Part of a small language model's weights: width 384, untied embeddings.
MLP neurons of a small language model. Each row is named by its layer, matrix (gate and up: input weights) and neuron, and shows model dimensions 192-383. Each number is 500 + 25 x the weight over its row's rms, rounded and kept within 0 to 999. Numbers have three digits each. A neuron's up and down rows have the sign that makes its largest values positive.
After each neuron's rows, "fires in" lists the words (lower case) most often at its 100 highest values on Wikipedia text that the model never trained on.

L5.gate301:522481452518478529499541462485478456521521504479528529538503531501454492499546497542505502514506526498529485475523495483526505464529542509448545459505514475514489538493512483552476526486502492497535483474542489511511489498537546495477508500488501490492493487509449466517508555513524501484487470470490460544526494443470508504508499484506473484480474489523446504485477509515515501475497513511515508469480516555513504527525518512544506477445487497514516481526484524473509485504514484521523527545496492513489496488464482477458500519497483507502499497530533517442463506524468501492
L5.up301:517523504492480455498533491488516477486526497490534489483489561447488524516502477496471518509527532506503473460495488457489512475512496504509531483477466459482509487478481463523466513507508517504516493494475506527475522516488503481457498499485466500482479451494534524485507518515498517448484486510513520491516536467485461525506506494480494546468485471505472509554494467445506510528479469516471496498482504573504506522486526496511526480475497443497502501507503487492517442534543532461504481530460454504495487490495470520506476511489488505535491460491481455544541530541482547519
fires in: "s", "his", "her"

L5.gate452:511541511481459471505468513481471489476509511478491505488483530529501480532528504480477525474468529462504504531489521509528525453485533495465496464486522493532528480521437519523471543492494508481490480485480510505507539517508498445526486485493503493481490469512519510491540508525529487497451452437481495500499502510491506483535498498526464500527503487479503488516493520478496511470486497499507557492463490489491507542441502478436519509510481466509518525511502481501547526478497498517509548483514464469523486455510524485476502549533480526487515467503521520487526506471492476570
L5.up452:483517466492504507526521522560478526496495472513549512512484503514516492510472473511520513480498494490506489514461516491517488530494499468499492516509508514505477530507518470558488516511513494510546496440520494484503554504529494497508532506526481499495459500502512503505486481481512490493509516491527452492548509503562509524563517449503515446508512523504557511489504484493474488526486517456518539471540525452527532465484471462515505475512487487514506519536473546570495527523464539486488528466514515500550503525471490499503520473497483518466488522479506541513509504492526545491
fires in: "8", "9", "7", "6", "1", "the"

L5.gate704:507484506510508510503512522484521541529484489490461496522502522480511493548493488490477488477508531446465461487523478467495481480490488513508505476492520491526557516507505517507479458493548516515523515479486465478465474509532464522471498583518476514487487474479528493511495479487513500536503484440509518517513531529466495485462543508507501518515498486558486518445495484478534470515462465514499511501485517552488506509496492507529501519474482520494479541502488531499470493482550485474494501493515445506518479487485502533532499502549515499518480478465482546499524483550507519476
L5.up704:503516494501520528494515534519496494554502500512515502502523476512535491487538476507504465485487501498510518556535530478524498476488503525495500494471524504515511498526526474496514475518496494523549480449511533500490487499517509541494498534510516544467489491515517508517515501488463462553497509463555517529505538544488506526497511513480538533501488481466542549460490539523485460486495489484506553522498527519498499489503480431506480513496483464488476501533500522540515492506466465509523507497523514519524476465546495465575462478528513481513477496499456516488525499504515483516
fires in: "became", "most", "more", "as", "become"

L5.gate646:482530472495520491446546489509531507510480463518496530482483508518565499514543490511528500547545526479504481536481510484549465531520537511494470511474487515520528524506473506527459518483500447528486506523495534492515530500538456519473526457511461528469503496513528521517490495483518503500470505495511539524494528506521534517521480501494505496497485519548488504464527471485500517482501501478477482473511509513492463485495495475493506503454542545518493481444564506509541504511501526480511559554518458494493521488501487496521498476535501521469491479484508452475513498489557520495
L5.up646:486491474532482542443502483469523492512535457540520527538533500505522538517489515521514500556549503476498494437469519513507489471463490503468491505502534483496492446493484459498432491528527483543494493462507531537510526453559540484492511530518449518487504473513523528455491508486514489571482524503468493555519509470507475500476501487524555497521491528511508497498500462476502488473516498555504508472489509504526545499509437510498455505471569502531512489543546505532537510521517494490518503519507512512511513479497496508458474481541508536495512456479475550469518519516525517495
fires in: "was", "is"

L6.gate292:537467512522527484500475478508500470481492457498518511480487498475496501544485523516485540532502474496512533503493514533529517524479537490506481522488464532496504518515501505507511503488488514515482498527488448514502495480487563495485510497509479536515478499456482561493539567471533518486487477489519463473443483524478453531490433470494551494483499541515529520433538504481474501508527528516527483498466520501502479482534510485501501522510471486508518556478477470544509504481497535501523489476508513490502521530515496490493510568484514517502481541517461530505440497483450520490
L6.up292:487471518484524498483482494463458540442565474505528541477497499496487510489529498499505520553476462473462520488489521520505514491484516460496515484497468527499545528472445503561528466502460467536486474510489540508454495471482488501475480467525506499507503498528506512441512529505487528457502513530512525471524505551505486502492478498462541513545442550509499527535548490504482546505520497466529504470511471517481464517500534479518508491438486463524481535499474467520508562470507528492483490497472522520509478511507511455496561543498520502489510487479502495508491515484499542485
fires in: "1", "3", "2"

L5.gate697:491519528514503533543523453516500484542491492467503489543503481499550427541486489520474491570546521521523498499502522480511512456503502500507514520482504489521507572540490520497480488461513534493472517494494491518503505496483483506514521474484492502452504495473510526510530525465497503503523512429523487519516513529440497541496501487511507542446529536515497470442495490489552462493534494505474504499500536460476477520488496503477512488458469486448530534482509507523512525489478472513522502519505520503528526481513423463540486512492476447514485455491491484525459550495490460504
L5.up697:529482556506542459516534465518493506468484508466477535492488483491501504488527489478514500476510501526503526510511470474526500548447471505500537516522473511508510500465497506454507526489522506511496513467548516481492515483509507498474539502526525476514459538497464522478504498498473516526558496482501469534472513455512524511541481448472504432447469464471483506517473504501546527496523496459496485524519508446504497550474490517469523528518499506501552508514448511477500445495477539487519506498498465540499510491445487498497476506529494470520482491543533533499537526511447454541
fires in: "the", "s"

L5.gate802:466506444475528511518453469543514454492519499505528494455487514506467503479490505515509471505491489500527436480478481527541502489491530560519539504520469473529467471501443520510507512542478520485482508490510524487508505530533487530489491459542496499481504473524501468484521507524492505475501497520477489467534488443481474455499503488460534505461550486473473453467516531506465466466553469497462519490512518497529512515515471517495516544467510548496502493474509495476527467484537480504504482519502514492466505527488502552506480516505469522479505520505489526477538541519477517472
L5.up802:489536465484539501496497500515532513507481566516458489467494502486516513532497506487486445501523471495526478454484501504472527451480532544539516451506512513503518489499499512448508488500522517507486473446473486499519538512515490497483512522529518516506495493536498488507487534473460451517471472492507508477493487485492492481501504525513535491478501488485500444498481485451481489543526522538516495487488479484461533537492476521512487497468509514549555473512512527499520456523516514473446492518525500472509542478562494524526490525489529495448518463467502528487521500542433500520
fires in: "to", "not", "be", "being", "have"

L5.gate492:477501528509506497519513500512497497481490469453500480517498506551506492486505476523535518524515510480556476484507496491511539510472518483513511545463535486543500497518508460490467486503458485458521521501487512467473496469489484514519493492517486493501462524444465481520535507549486478505505506502506519495485492489493522511481480526459487513461480474512498491511517471537466489484504541508486462534519533523459533464490481508452513488532492536499476479469500516488442477524480520513474451496501494530473491506459503505489494528526518491518439514526465528538510488541491519460
L5.up492:494499475504503497497507487481487491482507507523468524491534496492495561481474517523458464511511502501482520502513519506542466489499486493529506516485521511507502485510479498512483512478487478513518480520463447505512492500486494514518492499482483511497489505498509517534500552505480521528544499523470502519506542528488463516498553506465481521491503514518527526515490571473488480495511519534489522514470540464547485515482519502500506499472510448484514498532443546500516504482542531496546494491537479480519492540506464491504494487515515482519504486499513559489475501493478509512
fires in: "can", "have", "has", "to", "be"

L6.gate267:498503475499515491523503469494472496504490478475490513562490498518530513485487512520479543496502488500526498427508531483524498508489519519529487571496517475487482487486510478499466525467523483498481496514482462468474513427554471498476501445474491505516508500456465509473478480503480455530538530508489517497521533469459531499501522534518488502467507498499488486483476492493494524496509513512471490489497503509525495520499534506506540464498507501483487500522460485493484532491502530504508546517477514514491547500533481509460504520500557464513495496476481522485500497483469493483
L6.up267:488426475453522488522526480518508543501457494531479488527493509468558522504495508481491546510522488477520498522496529505489518477494509485541474490488512477501528527476524501501480528538474527496486489498477489524530466453494481535490486465471502479495471483512491529484478503483483523476501493514494495418519504509472506510526524496461492504439481471511516495523468513482529479554473510492523497506481508491500514498518529500488451495499499480490487552480524519482457485485514473523529490536462505474511514513490516516495462492513507525463501521518486474492507496518508514547
fires in: "he", "has", "s", "she", "his"

L6.gate931:486497514481532530492526504548505518511495538498449522488489484502510564509472472501494493506544500506507497484505493485520465460525500485512516512501543507497513507528480463515531489512507468513530465521514501490525487486493505522485574485493504515469516529467477476517510508518496478476472475500523463522511546511513504471489512459523474489497494490451519505477489553494495476523492526488519489510505499515509501483499510534497545452516431512490485482484500493530506480460493534481531488525547505507479530555511466507481466513536468491481454509480455478453467484462470520465
L6.up931:512436481511474459478519511517517495466512477561484478480461541478518479545461490528493523482507560568508482477520538477523516444526462480508446487528478496507528489523501501527512488505538527517509492488470481496461457510501529491486486515520452495479510500526549486515541546519568472516539505463524490516514529470522507470525519496500518483532499487508500493482478523483503499502482514448500537489465489502509507501543465516521488491482484520523497521484494515524493469513492495499514516480485481474503515509513493485496482473544504508541479491519480523428524494502493489466
fires in: "was", "is", "were", "are", "re", "be"

L6.gate543:472513460501537455472506488502514530475505487544502491498511498472484506454512492486526454527526521477506480502475459454495515504464529486475435485526516499523516534473497493472518496508536521506493522505525481486539492525544510515492518511518502490516447506499471496520525532512468506470551522476512507466525484504478490463502475486474524496507475537555532475494489481456521527531459492508526504528524514489525494506495468482481499494517496504464482520481532533466478520493479560523496502506487519467538534543556472462514483480517529545501499521482485467488507482502511481546
L6.up543:482534513521505488474529504500517486499478497543540492544516481557505492490481481511506489472519504453527484464493481533546492502511517485485499455503577512505492540539473505559485491488463503530533463467498503482483506524456541520481492487520525531481519512459508497550527487537522455492495490481500503545514539527495472505531514481490499494533511492480477469539528500548468492502500537492544524535531506442482499504521511526483489546492501498513468497524510515500521495484472495490504507519487476499510549501490501498492464463518468518481503505511490465493500520491548481485
fires in: "was", "is", "were", "being"

L6.gate858:476532476448508474494526524496524478499485510507518472510484446499501538482521492501480493479527532451522490463472494523488542437504489481481424488465477496529473489549478510483504461489457509543514462503518495478512478531526527515502493481525494488505503513521482481528492499489536495513508493470515502421499492555473528499519512482459495466532486530510511474465467532454497534480486505544535513533521450500509501555449484482490492505460492497506517474495500493507478523516481505463488493481492549465483526463545483521506491473479487517493548484506530506502521517496509529481
L6.up858:533523476531540501507464484499500514477535500484500495487512489533501485495501482483468478509522498500549511516416517472461487535494450511512499519528477527510508507501446484497504460469486497507497539471500455521490502512520457509497485463513462537498499477516483516484494532469533526512503500546538556499507499455505478507488496530513517524528500504493488490534458470515473532458488520483482437510532544519521510464477506513509475538512449501490482500461536504488475492492494566508497504516487539501491478525518522478490473522461523496523507497486483486534488496523534531494
fires in: "to", "had", "was", "he", "were", "ve"

L6.gate471:469525529493465527530513505524509476564453523474543488495537490480502474526524490509441523488463497525449567498497479509515490491479505526500542513485522478495498499513495512500497474464519494512510501495563493470484514512487454481461526493487526519506489472509508485524513476485517458489496478519527479487503516490436499505502524471480515524529524484494511502512494485485556475475544488528517503530457510520467484511460528487441494516538499489488513499507478534560516540508510488493510519523495522515530515519455483491528528480520511439512534519495482485450474545485494528490
L6.up471:527561539494495494502483524453458517521523451515474509542524510500481497470508472492499496532513528492548484499497526457494517507512516538482437551511490449505496452463470501519477550483494492482469462484495495484515540516519525495518489525440458557497482523545509519461529530517523495509496493475522528498499499495511477515488499545519506512516534469463542502481491503471502462489521475519512515523472477492514499505513561513528502508471464555504471502556515490479486491454462473476473474494533561482536543497524489487525486474492504511482486523493530532507517467499484533507
fires in: "the"

L6.gate623:536529478481492499520483479509480460501506514474549417455463521522533520510475514545512518528525505498494538506455511500491502533537502468453499495456474455516505474543521495476528476496460514488478517495529507532479530488510548524497473486487531478495474489468477541490504507501524479532459483525503477457528512509458494493515507508499471516445456484516468521535532498480518509506450524504480558493471463499474496519506511513490542481497522516495480470510520490518476526530516505522542514507483483497519478523531515517443477491478452518460485542499483501491515553468470519503
L6.up623:517527480502499465492507491491490520498518503523518468489494526520528503536500501509494503467468454518520494485499517506509486492506483516554503482504488456500528493497542505536503470475499534545459524527457497511503484557526482529527487475480450491501480472513521461508465537513499504478492468494500495475484537536476450492497505482489494427474492488455498475490485482481464467497512451484520506518471506492473549510540505496496513472508477498482479537525438503546520531515511517488509545504499473503488515468491520493480523499525499486492528455498490499503521487493516467461
fires in: "its", "s", "their"

L6.gate447:514470478523456462552470472498512483515462505532489488494518518508503522506512486518488484529489457526546506505526543522538530490503506496488492508477451485473534515477469494493482489536503476504512534484506492468495456480539498469491497519516463509505495492536508489495546454450516493551490494512522491498515508510504501488508501520505482477515475544478484472538538502487513474502526501534493485523481518470472481517504478522500547495480490548460465510467494518510545481452536446533529494525494449536494502518476465524470502495472491493502495495489498527441497510513521513467
L6.up447:491472471483464469503481435509537515531494524509497508473484512502547495457539515481509517518456502507470496519488510498500505526541533534462528471521517513522497472529507486475487497516503550512519467501504477504515461452511491482479524513484514523466476484548495513504504468505482504526533474471451543521493479522543518481533506488510494539495473474465477517529514512475467484544464506502509529555487512494462517501559514516552478442447480468524501516517460482511515500491510542482538477480466473533518527556474498545486478533520512483499489505490480476480481487481525490545
fires in: "more", "very", "most", "so", "rather"